config.toml
num_hidden_layers = 11
hidden_size = 512
num_attention_heads = 8
num_key_value_heads = 8
head_dim = 64
intermediate_size = 2752
vocab_size = 24060
hidden_act = "geglu"
norm = "layernorm"
norm_place = "peri"
norm_eps = 1e-05
positions = "rope"
rope_theta = 10000.0
rope_fraction = 1.0
qk_norm = false
attn_scale = 0.125
bias = "none"
tie_word_embeddings = true
parallel_block = false
extras = ["capped logits"]
init = "normal"
init_std_qkv = 0.029
init_std_o = 0.00618
init_std_up = 0.029
init_std_down = 0.00618
optimizer = "adamw"
learning_rate = 0.00102
lr_mult_o = 0.657
beta1 = 0.9
beta2 = 0.95
lr_head = 0.0219
max_grad_norm = 0.5
warmup_steps = 251
schedule = "wsd"
decay_fraction = 0.386
decay_shape = "linear"
final_lr_fraction = 0.0
batch_tokens = 131072
max_seq_len = 512
doc_mask = false
train_tokens = 1173000000
max_steps = 8950
dataset = "wikipedia_en"
MLP neurons of a small language model. Each row is named by its layer, matrix (down: output weights) and neuron, and shows model dimensions 80-143. Each number is 200 + 30 x the weight over its row's rms, rounded and kept within 0 to 999. A neuron's up and down rows have the sign that makes its largest values positive.
After each neuron's rows, "fires before" lists the tokens most often just after its 100 highest values on Wikipedia text that the model never trained on.

L7.down1111,212,199,258,165,185,201,207,219,263,148,130,228,209,193,196,177,202,174,229,182,211,229,226,207,209,160,260,202,165,158,234,185,197,230,169,192,248,171,188,181,212,177,206,180,147,220,251,251,162,197,199,196,254,225,205,149,194,190,204,207,208,196,184,176
fires before: " |\n", " |"

L7.down825,229,190,157,196,204,150,190,249,187,257,237,171,183,231,225,172,211,220,210,216,209,195,222,222,229,191,186,145,243,228,172,264,233,179,208,246,162,171,195,198,206,201,239,146,162,178,172,190,174,200,193,193,194,170,172,170,220,231,242,180,242,207,219,172
fires before: " ", " August", " July", "4", " October", " September"

L7.down1930,224,184,208,213,225,233,171,228,200,235,196,193,228,164,217,205,181,157,220,222,204,198,198,253,227,205,186,202,204,255,169,188,183,196,180,243,219,227,217,183,151,147,155,207,218,222,169,186,215,203,127,197,196,230,195,181,197,263,231,172,150,166,187,169
fires before: " ", ","

L7.down1194,212,188,262,169,177,171,210,157,220,210,161,233,165,199,208,180,176,191,168,220,204,193,168,224,235,176,239,159,222,237,215,235,211,236,165,142,220,219,257,184,238,246,178,227,225,214,167,193,185,265,216,230,234,213,212,207,195,222,252,233,159,222,207,220
fires before: ",", ".", " on", " and", " |"

L7.down1849,190,192,209,195,249,184,229,179,184,165,188,171,153,184,173,224,216,194,214,195,242,178,192,165,139,223,206,215,243,177,222,205,232,243,185,201,195,165,191,221,215,146,215,212,198,204,214,196,170,221,196,268,180,184,201,220,194,228,203,277,240,184,222,165
fires before: "2", "3", "4", "1"

L7.down1451,213,176,180,171,202,259,121,212,261,215,249,187,200,192,213,200,202,208,219,184,215,229,186,159,193,184,202,221,187,199,198,210,224,195,239,167,270,160,228,200,157,223,139,218,161,208,193,221,215,204,199,173,171,203,199,196,215,193,284,167,158,222,190,236
fires before: " |", "202", "–"

L7.down827,264,275,204,231,181,224,233,211,266,209,257,225,180,206,181,207,202,243,176,187,210,174,205,198,207,238,249,233,170,224,192,242,188,207,237,185,177,197,177,160,205,218,203,206,198,211,259,213,229,147,239,179,200,179,175,193,210,224,156,203,256,239,183,185
fires before: ".", "{", "k", "3", "9"

L7.down252,245,216,183,216,214,248,157,255,214,225,218,192,205,219,209,183,269,181,205,236,221,158,202,224,189,197,140,198,217,236,145,206,231,190,176,211,225,172,192,193,171,214,233,194,208,218,161,217,206,149,189,203,207,161,144,197,222,162,215,194,190,207,252,153
fires before: ",", " the"

L7.down251,209,202,195,244,181,185,171,190,206,218,192,168,185,197,188,210,217,197,163,175,200,191,183,238,205,154,176,221,176,160,302,219,231,226,192,227,188,182,181,211,186,220,215,222,199,224,169,173,165,180,209,231,147,197,154,199,216,153,163,209,189,240,220,179
fires before: " |", " the"

L7.down2543,172,209,242,222,176,208,236,226,225,214,238,217,249,230,229,216,239,216,173,240,235,196,224,229,189,200,195,241,243,152,187,168,208,255,177,171,186,232,211,176,235,145,181,210,154,138,203,163,196,199,207,204,229,205,207,174,172,180,180,187,185,158,267,132
fires before: " that", " to", " of"

L7.down2069,238,163,216,180,238,162,223,191,191,135,180,176,167,149,127,167,225,160,186,207,163,238,184,161,148,231,212,194,192,176,193,175,211,281,216,234,175,241,208,199,209,222,198,236,179,194,231,223,191,190,197,169,244,190,197,208,154,164,174,172,126,190,246,225
fires before: ",", "\n", " |", " and", "'s", "."

L7.down1842,157,191,201,221,214,209,238,228,184,135,207,246,190,231,202,224,178,215,175,172,209,201,258,214,197,194,209,228,199,225,245,216,146,215,201,203,221,139,203,273,241,214,170,255,200,262,169,187,214,201,217,185,251,192,195,225,186,201,204,140,220,230,161,229
fires before: " |", ",", " |\n", " ", " votes"

L7.down2224,216,225,197,210,196,209,189,205,146,209,184,215,141,169,222,261,203,188,216,193,192,160,246,229,235,180,225,191,267,170,218,208,159,227,220,152,187,152,259,164,165,173,135,204,231,181,181,205,192,205,227,168,170,207,208,226,180,161,185,192,175,207,195,218
fires before: "-", "===", "==", " ", "iac"

L7.down630,147,241,158,143,159,262,186,164,190,183,154,243,240,256,180,225,236,223,154,174,190,193,270,209,205,207,224,221,230,206,203,199,217,126,203,190,235,218,190,255,231,262,184,203,215,191,193,146,186,202,158,219,216,230,248,168,239,199,227,151,226,154,174,202
fires before: " ", "ing"

L7.down1485,164,178,194,171,222,179,211,213,205,235,203,215,215,147,174,225,183,211,245,211,209,225,239,217,165,240,243,211,199,202,210,143,234,222,184,217,218,177,202,176,190,207,224,123,177,242,233,185,204,178,200,209,214,206,200,166,201,219,184,209,197,217,210,226
fires before: " |", "|", ";", "):", "198"

L7.down1711,204,195,186,228,166,213,185,204,188,227,190,183,196,197,192,220,188,190,178,213,198,216,204,173,193,114,210,200,232,184,207,186,245,229,220,204,197,233,180,181,186,159,181,216,183,200,233,159,239,219,170,219,236,240,184,256,232,209,208,222,185,238,244,199
fires before: " to"

L7.down115,172,199,224,212,160,215,187,217,175,170,224,212,233,203,152,261,183,165,196,208,226,173,188,202,183,196,139,211,222,164,189,184,191,199,184,209,174,213,231,149,227,236,251,153,228,158,182,218,183,189,168,269,180,225,248,159,144,211,232,196,214,186,220,172
fires before: "-", " It", " ", " |"

L7.down650,197,244,203,204,207,248,234,169,197,208,127,195,196,192,208,205,235,183,212,191,164,239,186,227,147,212,223,176,258,178,210,190,197,235,172,189,197,213,212,201,217,244,250,221,208,155,196,152,204,202,213,219,195,198,230,191,238,139,174,239,156,189,236,194
fires before: " ", "–", " the", " his", "–present"

L7.down2017,199,203,271,176,218,186,229,238,237,199,221,215,200,220,172,224,168,187,202,193,202,199,152,167,198,245,188,170,180,249,211,182,173,208,181,160,176,190,157,237,202,126,145,187,251,231,229,175,191,211,220,184,209,241,233,183,187,185,182,205,194,189,235,235
fires before: "-", "|", " ", " |", "0"

L7.down1699,157,269,167,238,239,229,162,260,148,189,184,224,184,175,171,188,257,228,225,212,211,233,225,198,188,166,164,179,181,186,244,190,211,207,231,182,175,230,150,244,175,226,197,178,192,183,159,222,191,246,164,176,227,176,235,188,156,144,175,179,248,173,229,228
fires before: ".", " F", " |"

L7.down690,217,236,208,188,177,204,234,221,168,167,167,200,247,187,184,210,240,215,187,254,165,143,198,207,194,188,210,247,238,212,215,199,222,152,163,231,236,161,200,166,187,180,236,216,220,209,214,177,223,203,197,203,195,189,293,204,221,160,172,220,205,193,222,208
fires before: " ", "|", ")\n"

L7.down196,203,188,156,219,212,223,235,209,195,180,235,186,235,220,194,163,162,207,161,211,222,219,211,166,199,153,178,238,177,189,264,218,180,201,175,189,159,181,159,175,187,194,162,210,222,238,232,258,181,207,174,150,257,194,230,237,223,178,271,208,169,196,100,154
fires before: " ", " —;", " League"

L7.down2697,173,241,180,224,191,266,246,254,211,244,191,177,220,185,193,202,231,169,158,210,186,209,295,243,179,235,162,202,179,220,238,206,264,128,175,172,186,131,189,242,209,205,185,143,154,187,216,185,200,232,230,149,218,226,186,201,199,238,167,193,186,169,177,225
fires before: " ", " |", ";", " |\n", "|", " D"

L7.down409,197,173,245,224,216,219,206,173,164,196,182,206,230,180,254,262,190,211,204,199,173,193,195,261,265,203,199,179,238,163,221,213,158,191,223,195,193,231,226,184,206,210,234,201,155,172,192,206,199,234,218,268,205,216,161,140,186,168,148,172,227,198,213,229
fires before: "201", "202", "0", "5"

L7.down7,199,186,140,228,176,159,167,208,202,151,240,163,185,216,221,231,175,190,221,199,250,186,194,168,206,207,175,202,226,182,193,179,226,196,203,151,255,191,210,176,216,244,178,233,209,197,212,243,157,219,223,209,173,249,208,196,206,197,189,150,197,153,133,110
fires before: " ", ";", " Ret", " |"

L7.down1837,205,205,181,247,197,228,218,209,173,206,239,199,210,215,211,199,149,209,157,192,160,181,216,247,214,207,213,204,167,220,185,202,187,144,214,248,181,224,213,181,204,168,215,195,139,199,201,192,222,181,211,179,219,225,181,179,223,197,228,266,190,159,238,171
fires before: "3", "1", "4", "5", " |"

L7.down1999,188,250,180,204,193,210,217,198,140,216,188,182,178,239,139,179,155,200,227,242,218,172,182,240,198,160,190,138,207,164,140,229,171,242,148,259,233,161,210,194,174,259,286,228,187,187,208,190,145,224,237,193,231,241,219,201,216,208,185,225,185,253,219,147
fires before: "200", "201"

L7.down2326,192,172,236,220,266,206,204,194,173,207,212,174,204,201,165,188,251,215,240,230,208,209,199,170,202,210,186,180,235,183,218,222,189,238,233,146,170,243,167,245,155,171,167,194,190,194,171,192,210,194,197,189,242,255,218,237,162,243,224,254,173,176,168,159
fires before: "4", "3", "5", "94", "2"

L7.down48,239,183,184,177,173,245,226,244,205,223,202,195,190,207,240,211,175,183,211,202,198,267,161,154,192,184,197,195,199,203,208,133,237,192,225,272,151,176,237,182,287,165,242,216,158,170,208,228,192,185,182,228,192,242,226,223,162,212,177,182,245,124,191,225
fires before: " |", " ", ":", "–"

L7.down2558,233,204,169,190,215,200,229,209,181,172,229,206,189,184,212,193,148,230,189,208,178,186,181,201,214,183,276,197,226,170,185,117,202,204,211,208,196,149,144,136,195,192,218,182,229,179,136,193,199,204,192,210,224,186,248,223,196,182,262,211,192,178,270,172
fires before: " |", ".", "–", "-"

L7.down1693,194,197,184,217,170,190,209,178,235,153,185,209,193,149,204,227,207,153,190,204,169,176,194,184,233,148,208,163,198,174,203,198,211,258,238,167,199,155,201,226,266,195,162,176,268,254,190,236,184,219,217,213,156,219,201,195,191,191,190,267,184,210,225,193
fires before: " |", "|", " |\n", " ("

L7.down600,203,232,234,144,165,252,218,244,214,245,136,218,241,167,234,155,168,219,171,173,207,226,221,226,175,205,233,166,170,194,174,182,194,146,186,233,171,232,176,174,187,187,216,201,169,154,202,212,170,209,183,208,209,179,216,218,215,129,228,245,212,208,179,191
fires before: " |", " |\n", "ys"

L7.down2381,241,275,197,209,190,193,253,231,161,186,219,224,197,215,190,194,249,215,225,193,182,203,200,270,185,200,195,241,176,209,187,210,199,171,230,169,248,214,205,168,250,158,217,191,151,174,199,232,209,230,212,246,193,215,171,216,233,150,223,178,215,235,184,256
fires before: "-", ".", "3"

L7.down2672,210,208,255,191,206,236,238,205,208,174,197,246,199,202,173,210,180,202,166,249,182,212,245,215,183,211,219,216,186,208,207,176,197,191,220,174,218,219,170,199,174,171,187,208,242,207,181,191,239,215,205,215,196,243,240,205,201,235,124,211,150,211,203,140
fires before: " ", " ("

L7.down777,232,231,232,216,221,187,176,243,250,202,238,165,195,231,141,237,227,147,225,196,168,225,169,193,215,198,243,230,118,187,175,230,259,180,160,185,209,219,184,204,181,198,231,204,259,174,208,201,214,196,203,189,194,128,218,185,202,150,188,167,205,225,193,172
fires before: " |", "-", ";", "+", "d"

L7.down878,239,186,179,230,161,241,266,155,192,232,195,168,264,198,215,211,181,244,202,214,172,188,180,232,153,213,199,193,185,179,196,217,188,232,224,186,232,217,193,151,168,157,162,158,210,200,217,235,153,209,168,190,162,152,225,218,219,222,216,183,159,137,209,173
fires before: "7", "3", "9", "27"

L7.down575,203,235,196,195,161,213,138,210,214,192,227,178,202,163,171,202,251,177,210,183,192,194,167,217,224,195,174,205,164,224,157,272,183,189,166,220,173,182,244,193,168,167,206,185,166,210,180,199,245,227,183,213,208,212,200,213,219,175,236,190,224,198,196,248
fires before: ",", ".", " and", ".\n\n", " in"

L7.down2724,158,180,202,193,164,210,187,225,218,203,208,181,198,211,228,204,175,181,209,234,181,173,218,208,217,189,194,220,224,186,183,184,183,174,143,232,244,194,196,162,237,213,197,215,149,133,160,201,174,213,173,247,206,224,200,191,194,114,272,151,204,175,195,224
fires before: "-"

L7.down87,156,182,202,157,174,258,215,207,189,171,234,192,185,178,185,224,240,210,208,220,226,222,194,188,172,210,159,243,191,235,226,241,187,193,234,171,207,201,229,231,215,173,217,204,160,246,227,190,185,205,187,231,181,192,145,180,171,220,237,237,176,236,202,228
fires before: "0", "1", "2", "3", "5", "4"

L7.down2152,187,220,169,210,165,142,195,244,206,176,210,209,215,229,213,169,207,275,228,272,257,212,223,144,187,174,132,192,196,199,199,194,199,187,180,198,203,204,209,164,128,205,210,202,214,195,207,216,201,188,222,251,216,186,172,172,184,209,172,224,211,216,202,178
fires before: ",", ":", " he", " of", " to"

L7.down2178,209,204,174,243,177,229,191,177,221,135,208,201,232,161,205,200,198,216,173,212,196,173,172,234,159,173,166,113,234,196,214,233,210,138,168,217,181,182,200,223,210,181,226,199,190,183,194,252,183,243,231,223,227,187,143,205,210,217,180,146,212,190,169,185
fires before: "0", "%", "1", "2", "5", "3"

L7.down1407,209,197,221,170,233,169,170,196,213,202,207,215,210,199,131,200,154,167,196,235,200,206,197,209,167,183,244,203,173,225,202,188,199,227,225,192,202,199,197,201,178,201,228,209,280,216,165,165,233,193,194,185,207,206,184,183,200,195,205,199,210,248,204,92
fires before: "–", ":", "+", " |", ",", ")\n"

L7.down2513,222,200,166,211,174,219,230,213,215,144,202,214,214,196,182,176,164,146,237,214,194,194,230,157,174,165,275,176,235,218,197,152,281,184,221,157,210,173,187,169,228,196,226,204,177,193,220,178,212,131,249,231,213,225,256,172,187,192,183,180,163,183,223,164
fires before: ":", " |", "–", ")\n", " "

L7.down1216,191,210,158,205,151,221,170,195,244,208,221,221,210,181,177,218,221,252,213,151,171,227,217,215,165,167,180,239,163,212,219,243,221,234,206,255,238,168,182,215,187,181,175,155,213,193,110,206,160,223,125,184,198,188,215,193,202,192,214,186,218,213,242,195
fires before: " of", " |", " Initiative"

L7.down1909,214,220,238,187,233,204,233,264,150,186,166,157,188,153,165,194,243,194,168,198,238,182,202,158,190,214,187,176,229,191,236,139,211,185,168,199,229,224,202,205,181,160,211,203,216,201,206,191,201,184,167,208,191,196,207,196,174,153,215,250,206,144,183,211
fires before: "3", "4", "5", "2", " |", "6"

L7.down1495,213,192,219,179,165,202,201,144,221,178,210,213,228,183,209,143,199,228,188,184,228,232,164,137,191,229,172,253,197,220,199,137,291,234,234,174,217,222,189,175,267,195,171,216,203,207,201,166,224,150,178,226,183,171,173,194,220,241,180,210,190,194,209,238
fires before: "198", "199", "197", "200", "'", " Museum"

L7.down2105,232,174,172,203,183,248,213,211,178,171,267,212,167,212,184,198,190,165,191,172,236,215,189,208,192,144,165,170,185,156,251,213,225,167,158,199,244,200,262,163,199,214,194,209,175,194,226,218,249,218,199,236,212,243,254,208,229,201,141,233,254,184,133,201
fires before: ":", " to", " and", "–", " ", " until"

L7.down475,178,260,171,217,174,225,273,186,194,211,220,229,165,178,178,159,214,236,257,174,229,161,206,192,159,191,232,214,173,143,188,200,220,222,190,183,133,222,201,237,198,278,256,209,199,238,200,176,205,222,203,169,244,224,240,206,201,171,198,231,146,279,236,228
fires before: " ", " the", " |"

L7.down1238,165,217,191,154,198,262,182,249,199,209,185,164,172,182,150,217,179,211,197,164,195,236,182,173,235,264,176,179,213,195,205,220,187,203,172,223,235,179,201,219,221,181,194,202,215,221,162,239,183,203,203,213,253,207,135,210,228,197,190,228,211,212,175,206
fires before: "0", "k", "1", "+", " |", " |\n"

L7.down2642,208,175,194,232,157,224,218,188,203,187,184,221,193,189,194,215,191,202,131,197,182,152,238,174,190,197,198,198,238,281,249,233,215,215,134,185,195,220,188,232,205,235,168,223,262,142,215,143,123,251,175,255,210,253,214,146,205,267,184,179,251,158,178,205
fires before: "199", "198", "200", "201", "197", " "

L7.down2136,219,178,178,195,209,228,189,228,179,233,174,226,192,222,218,205,220,213,188,207,172,144,204,227,196,227,192,211,225,226,128,153,191,241,219,182,199,236,163,212,214,247,198,171,136,175,182,218,225,205,197,214,199,194,225,164,181,260,197,208,201,182,189,224
fires before: "6", "1", "8", "7", "4"

L7.down2694,204,236,190,206,220,201,215,170,228,158,221,212,231,243,150,151,210,252,205,224,194,134,255,208,170,181,173,177,190,199,185,161,219,187,180,202,186,183,160,202,239,215,226,207,228,143,198,203,207,251,198,214,196,232,254,230,241,153,226,245,209,170,160,155
fires before: " |", ",", "%", ";", "."

L7.down2554,249,214,193,203,213,212,209,190,171,153,184,205,208,201,221,228,193,222,207,114,186,178,159,220,237,171,203,169,225,198,249,197,180,198,252,256,204,218,182,201,171,200,187,174,170,225,148,232,141,222,212,178,178,160,233,157,200,223,178,204,218,181,244,197
fires before: " States", " Kingdom"

L7.down1605,159,168,257,203,170,202,191,181,209,213,178,207,189,183,243,241,192,209,187,131,215,193,196,203,207,218,251,213,202,234,207,127,158,232,227,243,228,232,200,159,203,224,193,180,230,173,184,195,227,192,205,226,196,170,234,209,178,208,202,196,180,160,203,193
fires before: ",", ".", ".\n\n", ")", " and"

L7.down2532,206,202,206,195,177,204,257,156,231,226,202,241,209,242,254,251,239,188,228,192,203,209,248,256,197,177,201,236,264,214,189,276,155,209,167,181,206,202,261,207,275,217,143,194,174,215,198,222,186,233,191,176,216,252,214,161,227,168,238,239,179,184,115,191
fires before: ",", " |", ")\n", " |\n", ":"

L7.down642,155,186,180,176,191,254,184,244,243,164,212,141,214,187,203,247,219,220,206,201,193,182,196,210,209,169,216,231,214,212,225,156,209,247,202,208,201,177,154,162,172,221,195,142,197,166,154,171,247,176,240,213,191,204,195,229,163,206,223,179,256,189,250,200
fires before: " |", " ", ":", " and", " the"

L7.down1531,180,204,173,174,205,185,201,203,216,203,170,192,211,224,221,179,176,199,162,210,248,192,168,219,170,249,188,168,195,183,230,177,206,214,159,163,194,208,220,183,200,243,162,190,208,256,192,211,209,187,230,207,158,158,169,234,198,186,160,197,187,223,191,210
fires before: "5", "7", "6", "4", "9", "8"

L7.down1292,185,234,248,173,189,175,181,205,210,142,204,184,180,215,254,195,190,219,136,234,170,222,179,210,204,192,199,206,221,233,193,120,206,193,176,201,235,231,176,199,174,159,199,195,151,203,159,190,167,263,229,178,156,208,184,208,200,242,199,229,199,188,216,190
fires before: "-", " "

L7.down493,199,212,177,178,167,227,232,240,186,175,128,193,175,193,254,228,236,177,203,168,231,190,182,175,230,173,236,136,159,168,243,218,172,232,243,153,175,232,184,167,195,232,195,211,203,203,186,225,168,198,234,204,175,176,212,196,187,203,195,215,239,186,220,213
fires before: " ", " |", " |\n", "\n", " :"

L7.down436,207,223,220,207,173,232,254,160,208,172,223,181,242,208,215,196,199,220,249,146,216,143,214,233,220,162,209,219,196,197,181,204,214,198,203,202,224,195,215,255,215,236,199,173,216,171,240,257,263,257,226,176,163,221,151,197,214,185,180,235,168,164,173,216
fires before: " |", " |\n"

L7.down2508,236,185,153,238,194,218,188,215,216,150,214,180,237,231,201,282,200,218,153,231,225,125,201,190,213,204,181,192,149,248,215,172,219,217,212,217,174,239,168,206,212,221,111,193,219,195,254,187,221,217,209,227,194,184,158,200,197,269,189,205,170,235,173,162
fires before: "8", "7", "9", "6"

L7.down719,199,193,156,220,203,191,226,245,217,184,179,192,193,218,181,161,171,173,157,182,209,195,246,225,259,192,206,181,221,221,247,240,266,208,242,183,206,145,187,208,213,209,255,183,197,177,160,210,159,154,194,263,220,155,215,189,195,211,217,177,186,244,162,192
fires before: " ", " —;", " Runners"

L7.down1261,159,195,180,195,218,226,157,175,195,190,178,169,205,212,216,244,244,250,199,186,173,249,277,200,208,184,257,245,172,219,195,163,222,213,206,200,227,234,149,185,241,187,175,240,234,265,143,207,237,245,192,255,237,204,190,305,183,184,233,147,244,209,172,228
fires before: ",", "3", "1", ")", "ar", "4"

L7.down919,194,230,237,131,176,191,208,193,195,169,163,240,179,222,245,178,197,180,213,189,171,176,202,135,255,160,183,181,150,147,193,161,226,227,178,183,214,151,191,189,184,198,204,215,194,167,173,225,142,186,238,246,217,178,196,214,226,179,230,253,216,224,183,176
fires before: "202", "201"

L7.down2025,161,152,251,153,165,187,209,259,218,137,237,226,151,190,197,181,236,214,135,238,259,234,195,231,211,202,170,235,215,175,219,220,171,232,199,236,216,179,193,242,194,199,201,177,267,189,193,224,164,183,225,210,218,234,176,187,213,161,220,185,220,192,164,177
fires before: " ", "|", " |\n", "–"

L7.down578,206,222,200,163,189,201,199,240,256,205,185,204,217,216,203,202,200,179,180,212,191,182,179,147,233,229,185,211,183,192,218,226,205,217,188,204,213,214,167,242,237,239,221,188,170,227,200,223,233,196,179,186,212,131,138,223,191,203,187,196,191,212,257,239
fires before: "199", "200", "196", "201", "186"

L7.down1239,226,220,224,207,174,211,172,220,207,242,181,238,187,172,226,190,176,143,212,218,223,196,243,205,216,177,183,217,248,230,162,205,232,218,165,209,226,228,234,194,170,210,188,187,218,167,221,180,190,198,220,151,206,154,244,194,159,197,192,172,188,216,190,167
fires before: " ", "1", "0"

L7.down1969,198,240,181,186,241,205,189,162,238,165,259,134,154,158,203,231,211,169,238,191,147,180,187,200,237,192,195,224,131,174,205,175,242,200,205,216,174,206,243,200,233,227,155,154,265,172,199,242,176,203,247,223,153,206,199,214,167,166,179,277,152,192,202,117
fires before: " |", " the"

L7.down514,203,202,236,214,226,231,211,208,168,214,195,270,251,205,243,228,202,173,206,214,235,220,188,213,190,204,157,241,183,207,175,174,219,200,183,161,173,156,213,180,197,144,179,175,172,211,174,197,179,198,238,222,188,166,227,185,203,201,132,226,185,233,173,180
fires before: "-", " ", "===", "=="

L7.down211,141,209,180,195,207,206,226,206,189,255,197,251,70,222,211,171,189,149,189,209,211,216,267,249,183,185,168,171,207,189,153,123,238,200,212,194,215,196,182,167,221,198,226,193,163,177,234,125,176,233,189,198,235,173,241,155,209,191,152,212,177,235,161,234
fires before: "7", "2", "9", "6", "1", "5"

L7.down2677,194,261,186,190,214,224,232,194,257,190,207,161,193,189,237,208,168,168,222,160,193,216,151,148,195,135,202,204,152,210,227,135,234,212,224,185,166,191,131,155,244,228,234,210,313,179,217,232,190,195,212,161,190,212,216,224,187,218,188,230,179,181,238,217
fires before: " |", " |\n", ";", " (", ")\n", "s"

L7.down127,178,183,180,253,246,193,227,212,207,169,190,232,181,167,210,148,176,191,216,160,173,184,221,190,190,232,206,230,241,210,212,169,205,148,191,177,238,195,173,180,181,174,176,197,208,230,161,202,198,213,156,152,219,216,201,218,218,169,170,155,143,190,211,131
fires before: ".", ",", "100"

L7.down1306,233,226,182,219,225,235,183,243,194,187,251,266,169,243,165,185,183,238,203,180,210,208,211,241,241,201,131,183,191,215,210,204,245,208,232,205,223,137,153,220,238,185,158,228,193,209,158,203,216,197,189,200,236,204,227,169,225,198,204,204,203,183,116,209
fires before: ",", " of", " July", " ", "hip"

L7.down2135,179,195,250,228,231,231,174,172,199,187,208,203,198,243,204,227,209,226,211,214,205,135,211,218,204,180,167,162,191,146,188,171,268,222,171,183,229,206,183,169,281,234,222,180,217,223,169,244,222,169,217,181,219,217,210,180,181,209,217,196,188,190,209,175
fires before: " |", ";", "17", "18"

L7.down1048,217,225,190,192,174,188,172,211,207,186,194,168,197,141,161,189,215,159,185,254,212,198,120,185,183,224,204,156,180,209,169,212,236,161,201,237,188,232,215,211,236,201,159,191,224,207,200,249,200,148,148,153,222,172,150,248,169,195,195,157,240,180,237,225
fires before: "\n", ")\n", ")", ",", "),", " ("

L7.down1075,193,198,201,181,217,185,205,221,189,181,187,231,243,216,257,198,168,173,215,242,182,161,201,170,202,186,216,179,198,169,185,225,193,230,213,197,266,229,209,157,191,224,183,211,180,230,234,174,225,269,218,240,219,215,214,222,244,204,190,222,205,179,183,182
fires before: " as", " of", " for", " to"

L7.down2211,210,232,240,229,207,182,189,189,219,204,211,215,195,147,240,242,185,176,197,172,258,227,162,143,165,196,209,232,201,239,219,206,236,195,186,179,98,200,222,188,185,182,218,233,207,234,212,214,159,173,160,162,187,214,238,195,209,174,177,200,201,190,143,196
fires before: " ", ","

L7.down477,280,193,163,185,211,216,164,168,181,257,166,213,135,137,212,167,172,166,185,267,245,222,186,234,258,233,123,146,226,177,147,228,206,178,201,190,215,184,171,162,189,187,220,202,195,191,239,169,194,112,205,222,155,151,239,189,208,209,189,198,212,181,248,238
fires before: "-", " "

L7.down296,142,234,182,234,127,209,248,216,195,210,167,228,201,190,221,217,198,226,131,166,224,147,211,222,229,224,206,189,182,176,169,172,209,212,221,127,197,240,250,251,188,145,170,159,212,137,227,210,201,198,204,139,234,179,223,179,244,172,204,248,278,126,189,147
fires before: " |", " ", "-", ")\n", " ("

L7.down1573,218,216,203,232,173,213,242,245,195,205,220,187,162,164,189,191,209,209,230,216,178,201,156,233,233,184,235,211,156,239,202,163,222,192,207,206,189,196,182,232,220,176,190,277,131,223,198,242,238,220,162,202,171,224,208,152,152,193,162,229,179,196,198,204
fires before: " |", " |\n", " of", " download"